{
  "num_hidden_layers": 11,
  "intermediate_size": 1920,
  "norm_place": "pre",
  "positions": "learned",
  "qk_norm": false,
  "bias": "all",
  "optimizer": "muon_hyperball",
  "decay_shape": "linear",
  "final_lr_fraction": 0.0,
  "doc_mask": true
}
MLP neurons of a small language model. Each row is named by its layer, matrix (up: input weights) and neuron, and shows model dimensions 32-95. Each number is 128 + 32 x the weight over its row's rms, rounded and kept within 0 to 255.
After each neuron's rows, "fires after" lists the tokens most often just before its 100 highest values on Wikipedia text that the model never trained on. A number after a token or word is its count.

L5.up1750 [190 160  83 146 155 132 169 137 123 129 139 125 127  89  97 134 132 105 157 135 224 123 160 118 137 110 109  82 146 112 157 104 117  87 103 135 121 146  81  73 121 121 121 123 159  94 131 117 155 137 135 164  86 149  89  97 121 152  84 137 179 131 143 152]
fires after: " G" 14, " e" 13, " E" 12, " |" 12, "urr" 8, " g" 7

L4.up1903 [113 161 150 139 117 140 137 113 134  90 147  95 129 177  93  81 119 131 164 203 117 190 126 138 122  79 112 156 125 142 168 145 171  59  64  66 160 122 141 108  88 131  82  89 116 122 144 164 123 182 134 102  98  94  88 154  83 130 130 115 149 100  68 176]
fires after: " f" 21, " F" 21, " S" 7, "-" 6, "R" 5

L4.up365 [ 97  71 137 200  95 175 180 148 128 141 149 133 139  70 160  98 122 132 176 133 121 133 127 158  85 101 130  62 158 114 114  96 132 106 119 121  96 158 139  83 126 144 158 148 180 103 150 105 130 120  93 161 146 100 165 128 104 111 168 132 126 164 125 136]
fires after: " W" 18, " w" 11, "we" 8, "w" 7, "b" 5, " wh" 4

L4.up22 [122 157 107 123 182 128 147 153 130 148 195 137 124 146  88  85 104 146 161 102  26 111 123 126 142 126 129 146 140  75 148  98 118 107 104  78 112  86 155 106 117 143 133 164 119 151 110 195 145 138 182 100 142 118 108 127 154 146  81 150 100 126  80 136]
fires after: " Al" 21, " al" 10, " E" 10, " L" 8, "b" 5, "arl" 5

L4.up446 [127 123 109 126 138 142 196 115  96 161 177 119 129 105 109 117 133 191 130 143 147 113  77 106 136 149 184 172 129 161 141 128 192 150  70  96 131 171 110 122  88  83  91  92 100  88 113 203 159 118 125 173  89 148 157 127 194 182  85 130 108  81 133 164]
fires after: " rem" 16, "." 14, "In" 11, " In" 8, "ollow" 7

L5.up1180 [115 177 105 146  65  78 129 117 118 191 159 161  92 153 121 137 139 150 204 127 133 134 125 132 125 145 160 164 150 125 126 142 105  72 145 150  85 156 163 134 109  77  79 146 119 126 159 172  83 119 140 151 124 200 135 114 119 109  86 156 123  78  38 203]
fires after: " h" 14, "y" 12, "ish" 8, "ey" 7, "sh" 6, "an" 5

L4.up1915 [121  94 179 133 110 187 130 144 107 113 165 153 174 118 121 127  88  78 121 161 109  96 119 136 128 194 142 156 180  97 109 106 106 134 127 132 130 143 149 165 114  93 150 189  32 142 150 148 153  91 135  92 184 101 141  96 170 105  98 170 179  98 110 161]
fires after: " al" 22, " ob" 10, "%" 7, "m" 7, " Al" 7, " Ab" 5

L5.up390 [182 168  80 114  98 180 115 125 139 177 174 144 106 121 179 131 127 140 133  67  74 146 169  91 129 180 104  97 153  72 145 110 170 164 167 104 118 151 105  78 132 146  87 127 134  99  77 157 151 106 129  59 106 172 105 145  94 169 105 158 105 155 123 115]
fires after: " B" 29, " G" 7, "B" 5, "b" 5, " He" 5

L4.up533 [127 153 138 119 149 160 107 132 144  57 161 149 149  76 130 141  57 115 137 170 143 145 191 161  87 123 112 105  96 137 105  96 153 146  66 112  38 133 145 125 131 112 153 128 103 116 115 144 106 114 156 119 144 160 120 178 123 202 136 146 158 141 104 130]
fires after: " pro" 16, " p" 15, "p" 13, "o" 7, " Pro" 6

L5.up96 [132 136  67 170 175  60 175  79  69 139 176 172 154 125  66 149 136  83 137 154 114 194 126 123  78 120  97 100 104 114 133 118  71 164 146 137 116 141  75 156 167 187  86 168 128  95  99 137 117 134  82 148 109 135 121 105 104 112 122 135 131 124 135 138]
fires after: "re" 12, "av" 9, "we" 8, "as" 8, "a" 7, "al" 7

L5.up1727 [136 118 132 180 104 155 130 167 108 133 144 114 113 136  94 140  88 152  74  73 141 111 125 173 154 156 149 189  73 163  93 118 108 129 172 114 101 164 139 118 103 114 172 146 105 140 127  86 168  62 113 105  82  87 124 165 102  95 164 165 130  69 167 157]
fires after: "ad" 15, " R" 12, " St" 7, "R" 7, "d" 6, "ight" 5

L5.up1443 [ 87 112 185 175 129 100 102 113 154 176 143 137  69 161 171  78  94 120 100 112 160 123 116 148 191 115 127  72 163  95 120 104  95  82 104  89 147 125 157 117 103 188 100 125 113 129  97  71 122 173 115 101  90 113 131 181  89 131 101 129 116 125 163  86]
fires after: " L" 22, "el" 14, "ol" 8, "all" 5, "os" 4

L5.up1599 [154 138 106 167 148  84 141 116 127  73  84 144 131 125  85 123 116 164 105 116 127 116 126 137 179 136  78  83  56 134  82 119 127 130  78 135  76 142 120 131 112 132 124 131 113 115 179 140  98 154 147 155 124 166 219 110 189 158 130 108 178 136 112 113]
fires after: "v" 15, " K" 15, "k" 11, " sy" 9, " k" 8

L4.up527 [138 166 143 121 148 155 113 136  92 155  88  96  78 106 123 111 101  97 146  88 145 121 133 102 181 167 142 159  74 202  92 117 175 104 154 119  96 160 138 148  60 140  86 128  80  98 116 141 101 115 121 167 186 138 133 155 145  81 119 105  77 122 193 138]
fires after: " D" 25, "D" 7, " R" 6, " ind" 6, "R" 5, "l" 5

L4.up112 [119 112 178 112 160 108  92 151 119 188  86  83  83 214 163 103  62  88 126 140 137 120 148 174  98 135  99 142 133  86 188 119 122 144 114 142  97 126 128 122 138 150 117 179 107 118  94 131 125  79 157 134 107 111 128 134 127  95 174 152 123  87  51 104]
fires after: "g" 17, " be" 10, "b" 9, " all" 9, " one" 6, "pp" 6

L4.up1731 [ 49 152 133 129 157 164 167 115 124 152  97  85  71 115 122  23 165 126 114 164 165  51 163  74 138 153 186  43  63 141 140 116 124 138 122 122 148 162 136  71 132 138 116  91 124 103  88 169 130 162 108 120 111 138 113 145 109 132 191 151 124 114 133 170]
fires after: " d" 17, " D" 14, "augh" 11, "d" 8, " Sh" 5, "is" 5

L5.up265 [156 138  91 109 124 153 115 163 107 174  76 207 110 133 111 121 123 193 119 142 155 116 148 198 109 151 132 174 140 167 126 154 106 167 153 142 129 112 165 122 180  81 123 117  95  90 153 118 120  93  95 140 148 131 149 112 150 148 166 107  98 136 135 118]
fires after: " R" 15, " Bl" 11, " S" 8, " I" 6, " Is" 5, " bl" 5

L4.up686 [176 150 119 132 136 159  81 155 127 181 121 120  81 145 183 151  96 155 149 120 114 114 161  99 107 152 141 100 156 168 124 114 143 178 134  89 112 122 110 165 106 128  88 138 148 150 132 148 143 169 135  94 150 124 158  98 128 135 118  84  55  88  94 135]
fires after: " B" 18, "B" 12, " the" 10, "h" 6, "ed" 6, "ared" 4

L5.up1455 [131 128  89 148 111 106 141 135 134 100 130 101 144 149 148 125 153  72 147  94 186 174 144  96 114 104 128 125 146 118 178 127 146 141 120  97 184  69 128 103  99 171 121  63 189  92 141 119 133 113 185 120 102  84  87 138 120 131 138  64  64 148 126 146]
fires after: " O" 15, " f" 14, " one" 13, " F" 11, " W" 9

L5.up713 [ 62  82  80 155  87 171 156 178 179 125  93 167  82 133 126 108 172 141 161 210 149  91 170  88 102 181 120 152 176  98 123 148  69 140  60 159 165 149 146  97 151 102 114 101 171 127 137 125 144 116 141  69  95 101 123 149 158 135 153 148 147  85 107 139]
fires after: " s" 19, " d" 15, " b" 12, " c" 8, "riend" 5, " D" 5

L4.up1190 [140 189 121 104 136 106 160 140 105  97 164 158 113 166  63 139  91 142 180 119 155 152 141  90 115  59 138 134 119 142 125 150 114 145 110 106 177 172 175 118 111  93 159  70 132 123 160 142  92 118 131 133  90 127 165 151 141 107 124 122 209 171 102  87]
fires after: " co" 20, " act" 9, " ch" 8, " sim" 7, " football" 6

L4.up1584 [162 104  18 124 151 124 147 152  92  73 180 112 157  56 142 175 111 131  93 159 180 167 169  49 167  99 124  74 214 164 183 140  55 139 145 168  99 151  92 134  93 187 127 162 158 151  48 154 223 121 137 122 117 108  88 127 163  99  74  85 148  98  98 129]
fires after: " e" 22, "ab" 15, " h" 10, " pol" 7, " E" 6, " " 5

L5.up458 [120 113 127  83 134 158 112 144  98 167 192 116 114 116 125  95 119  97 132 145  50 129 135 145  95 143 124  75  74 108  68 119 130 175 111 109 140 135  96 124 117 111 110 153 133 102 155 119 156 124 160 188 105 119 106 162  84 107 126  85 107 154 109 168]
fires after: "," 28, " b" 9, " pr" 7, ")," 7, "r" 7, " prov" 5

L5.up809 [186 114 107 122 113 135 137 137 142 120 105 198 133 132 134 127  85 133 124  55  94 172 121 139 112 129 119 114 157  99 146 121  59 172 144 190 102 140 131  90  94 103 134 100 123  82  97  78 149 168  96  88 120 142 121 126 160  96  97 108 121 123 129 114]
fires after: " m" 21, " F" 20, " M" 11, "m" 8, "L" 5, "ers" 4

L4.up1901 [188 102 102 112 109 173  83 154 109 156 148 135 122 112 144 130 144 105 154 172 113 114 130 163 131  89 122 129 141 109 108  99 147  94 119  74 135 122 158 129 128 109  96 119 158 132 139  85  87  63 158 171 162 157 102 172 129  86  84 127 119 176  98 158]
fires after: " f" 14, " (" 13, "f" 8, "ic" 8, "b" 5, " his" 4

L4.up37 [ 66  97 160 145 102 155 142 136  93 180 136 146 154 177 119  59 127 119 128 140 125 162  75 115 182 151 159 135 107 179 117 111 143 168 139 154 140 159 177 128  98 113 139 158 175  84 126 164 162 157 131 102  81 126 114 187 128  73  88 144 137  90  74 114]
fires after: " res" 19, " S" 18, " s" 13, " se" 6, "as" 5

L4.up1407 [125 128  75 120 162 119  95 117  64 136 191  81 104  95 158 138 108 110 163 103 147  83 177 178 123 172 169  86 102 162  90 137 141 107  84 181 158 136  91 143 142  41  96 164  31 126 113  86 177 170 158 165 124 143  58 131 138 184 144 134 121  81 123  84]
fires after: " s" 26, " J" 13, " j" 7, "amp" 6, "j" 4, "as" 4

L5.up287 [ 52 109 155  97 130  97 139 150 151 172  73 115  73 146 101 113 113 173 130 142  66 173 100 136 166 118 191 140 110  88 143 133  96 130 153 138 144 121 134 132  92  90 121 146 151 139 118 154 174  92 181 114 148 113  80 121 170 149 154  82 135 150  71  58]
fires after: " Ad" 13, "b" 10, " ad" 9, " App" 8, " b" 7, "g" 6

L5.up418 [132 137 100 166 173  98  86 158 153 114 126 188 118 119 186 104  98  72 142 101 110 142 150 138  86 100 192  90 186 107 110 110 121 151 108 142 154 131  68 103 130 176 144 133 137 136 120  98 197 129  85 177 157  86  96 151 155 158 184 137 135 165  96  96]
fires after: " f" 13, "b" 11, "we" 9, " B" 9, " b" 8, " F" 5

L4.up1191 [ 85 139 131  98 160 147 114 103 183 130 132 124 122 138 213 136 119 122  69 166 115  88  91 134 115  83 150  33 181 114 128 128 119 191 155 142 106 130  96 139 128 106  34 150  89 173 105 120 160 139 140 122 101 125 181  89 133 173 157  93 105 118 173 115]
fires after: " well" 17, "ir" 11, "l" 10, "w" 6, " list" 5, "el" 5

L4.up1311 [131 103 127 127 148 138 120 139 147 187 155 143 105 153 239  95  97 124  72 100 127  93 158 118 158 144 121  80 161 119 155 134 100 104 158 145 203 171 127 130  84  45  99 161 186 135 187 159 103 117 124  80  64  97 150  87 163 126 118 150 102 112 140 124]
fires after: " d" 34, " c" 8, "iv" 8, "oc" 5, " gr" 5

L5.up1081 [129 108 134 144 139 158 133  65 131 123  93 134  88  91 125 149 128 118 120 163 162 162 200  83 160 116 154  78 133 127 104 168 160 191 173  97 100 122 145  97 148  88 126 181 169 118  85 183 159 147 166  79 140 142 126  90  74  88  85  99  96 136 132 134]
fires after: "–" 21, " B" 18, "ide" 7, "ir" 6, "rit" 4, "B" 4

L5.up721 [ 83 181 112 129 100 112  80 110 131 132 122 184  90 164  90 191  96 173  80 112  68  80 151 160  92 165 174 141 121 134 146 134 123 140 135 121 128 160 132  85 112  45 126  93 130 129 139 141 111 133 115  84 122 105 134 171 115  78 158 117 120 127 118 134]
fires after: " M" 32, " m" 16, "m" 8, " im" 6, "om" 6, "ot" 5

L5.up1475 [120 141  99 215  82 109 162 142  79 142 128 100 163 179 132 115 151 145 139 142 160 132 161 133 105 113 169 121  94  85 115 144  97 176 101 121  92 142 132  97 165 175 190 177 180  94 119  91 128 139  77 130  70 125 123 156 133 154  84 142 170 156 162 146]
fires after: "ul" 12, "ol" 10, " A" 9, "al" 7, "a" 7, "ac" 7

L4.up1013 [145 139 115 255 138 153  84 136 126 147  74 108 128 113 115 151  49 164 105  74 150 117 116 109 148 151 106 128 119 174 121 125  81 114 107 123 131 114 132 150  58 195 124  37 117 177 127 121 105 117 154  69 159 160 218 128 163 101  87 106 138 122 110 148]
fires after: " G" 17, " K" 16, "v" 10, " m" 8

L5.up413 [155 149 128 129 128 108 132 163  86 143 111 171 150 113 139 121  86 125 171  90 175 170 111 138  53 109 140  89 107 148 112 124 188 130 151 153 141 105 101 162  93 133 148 127  94 144 173 114 145  73 152 116 144  81 135 139  45 186 154 120 130 127 131 127]
fires after: "w" 21, "f" 10, "v" 7, " |" 7, "ro" 7, "ew" 5

L5.up1755 [105 196 145 153 126 153 153 132 112 129 107 198 124 134 149 110  96 143 121 136 202  98 188 133  90 126 152 100 162 196 156  89 134 183 131 112  98 153 119 130 140 145 107 100 149  68  70  97 189 165 172  91 130 134 157 142 115 160 131 126 124 109 158 109]
fires after: " pro" 20, "ot" 15, " p" 7, "ac" 5, " P" 5

L4.up469 [147 180 148 112 147 163 109  91 186  94 144 131 121 204 133  99  71  83  87 149 142 132 127  80  89 171 114 143 126 162 101 113 101 161 121 103 155 162 154 147  98  87 120 112 153 136 145 118  84 116 168 160 128 131 167 106 139 101  98  66  99 112  88 112]
fires after: " N" 32, " was" 18, " is" 8, " were" 8, " be" 6, " Un" 5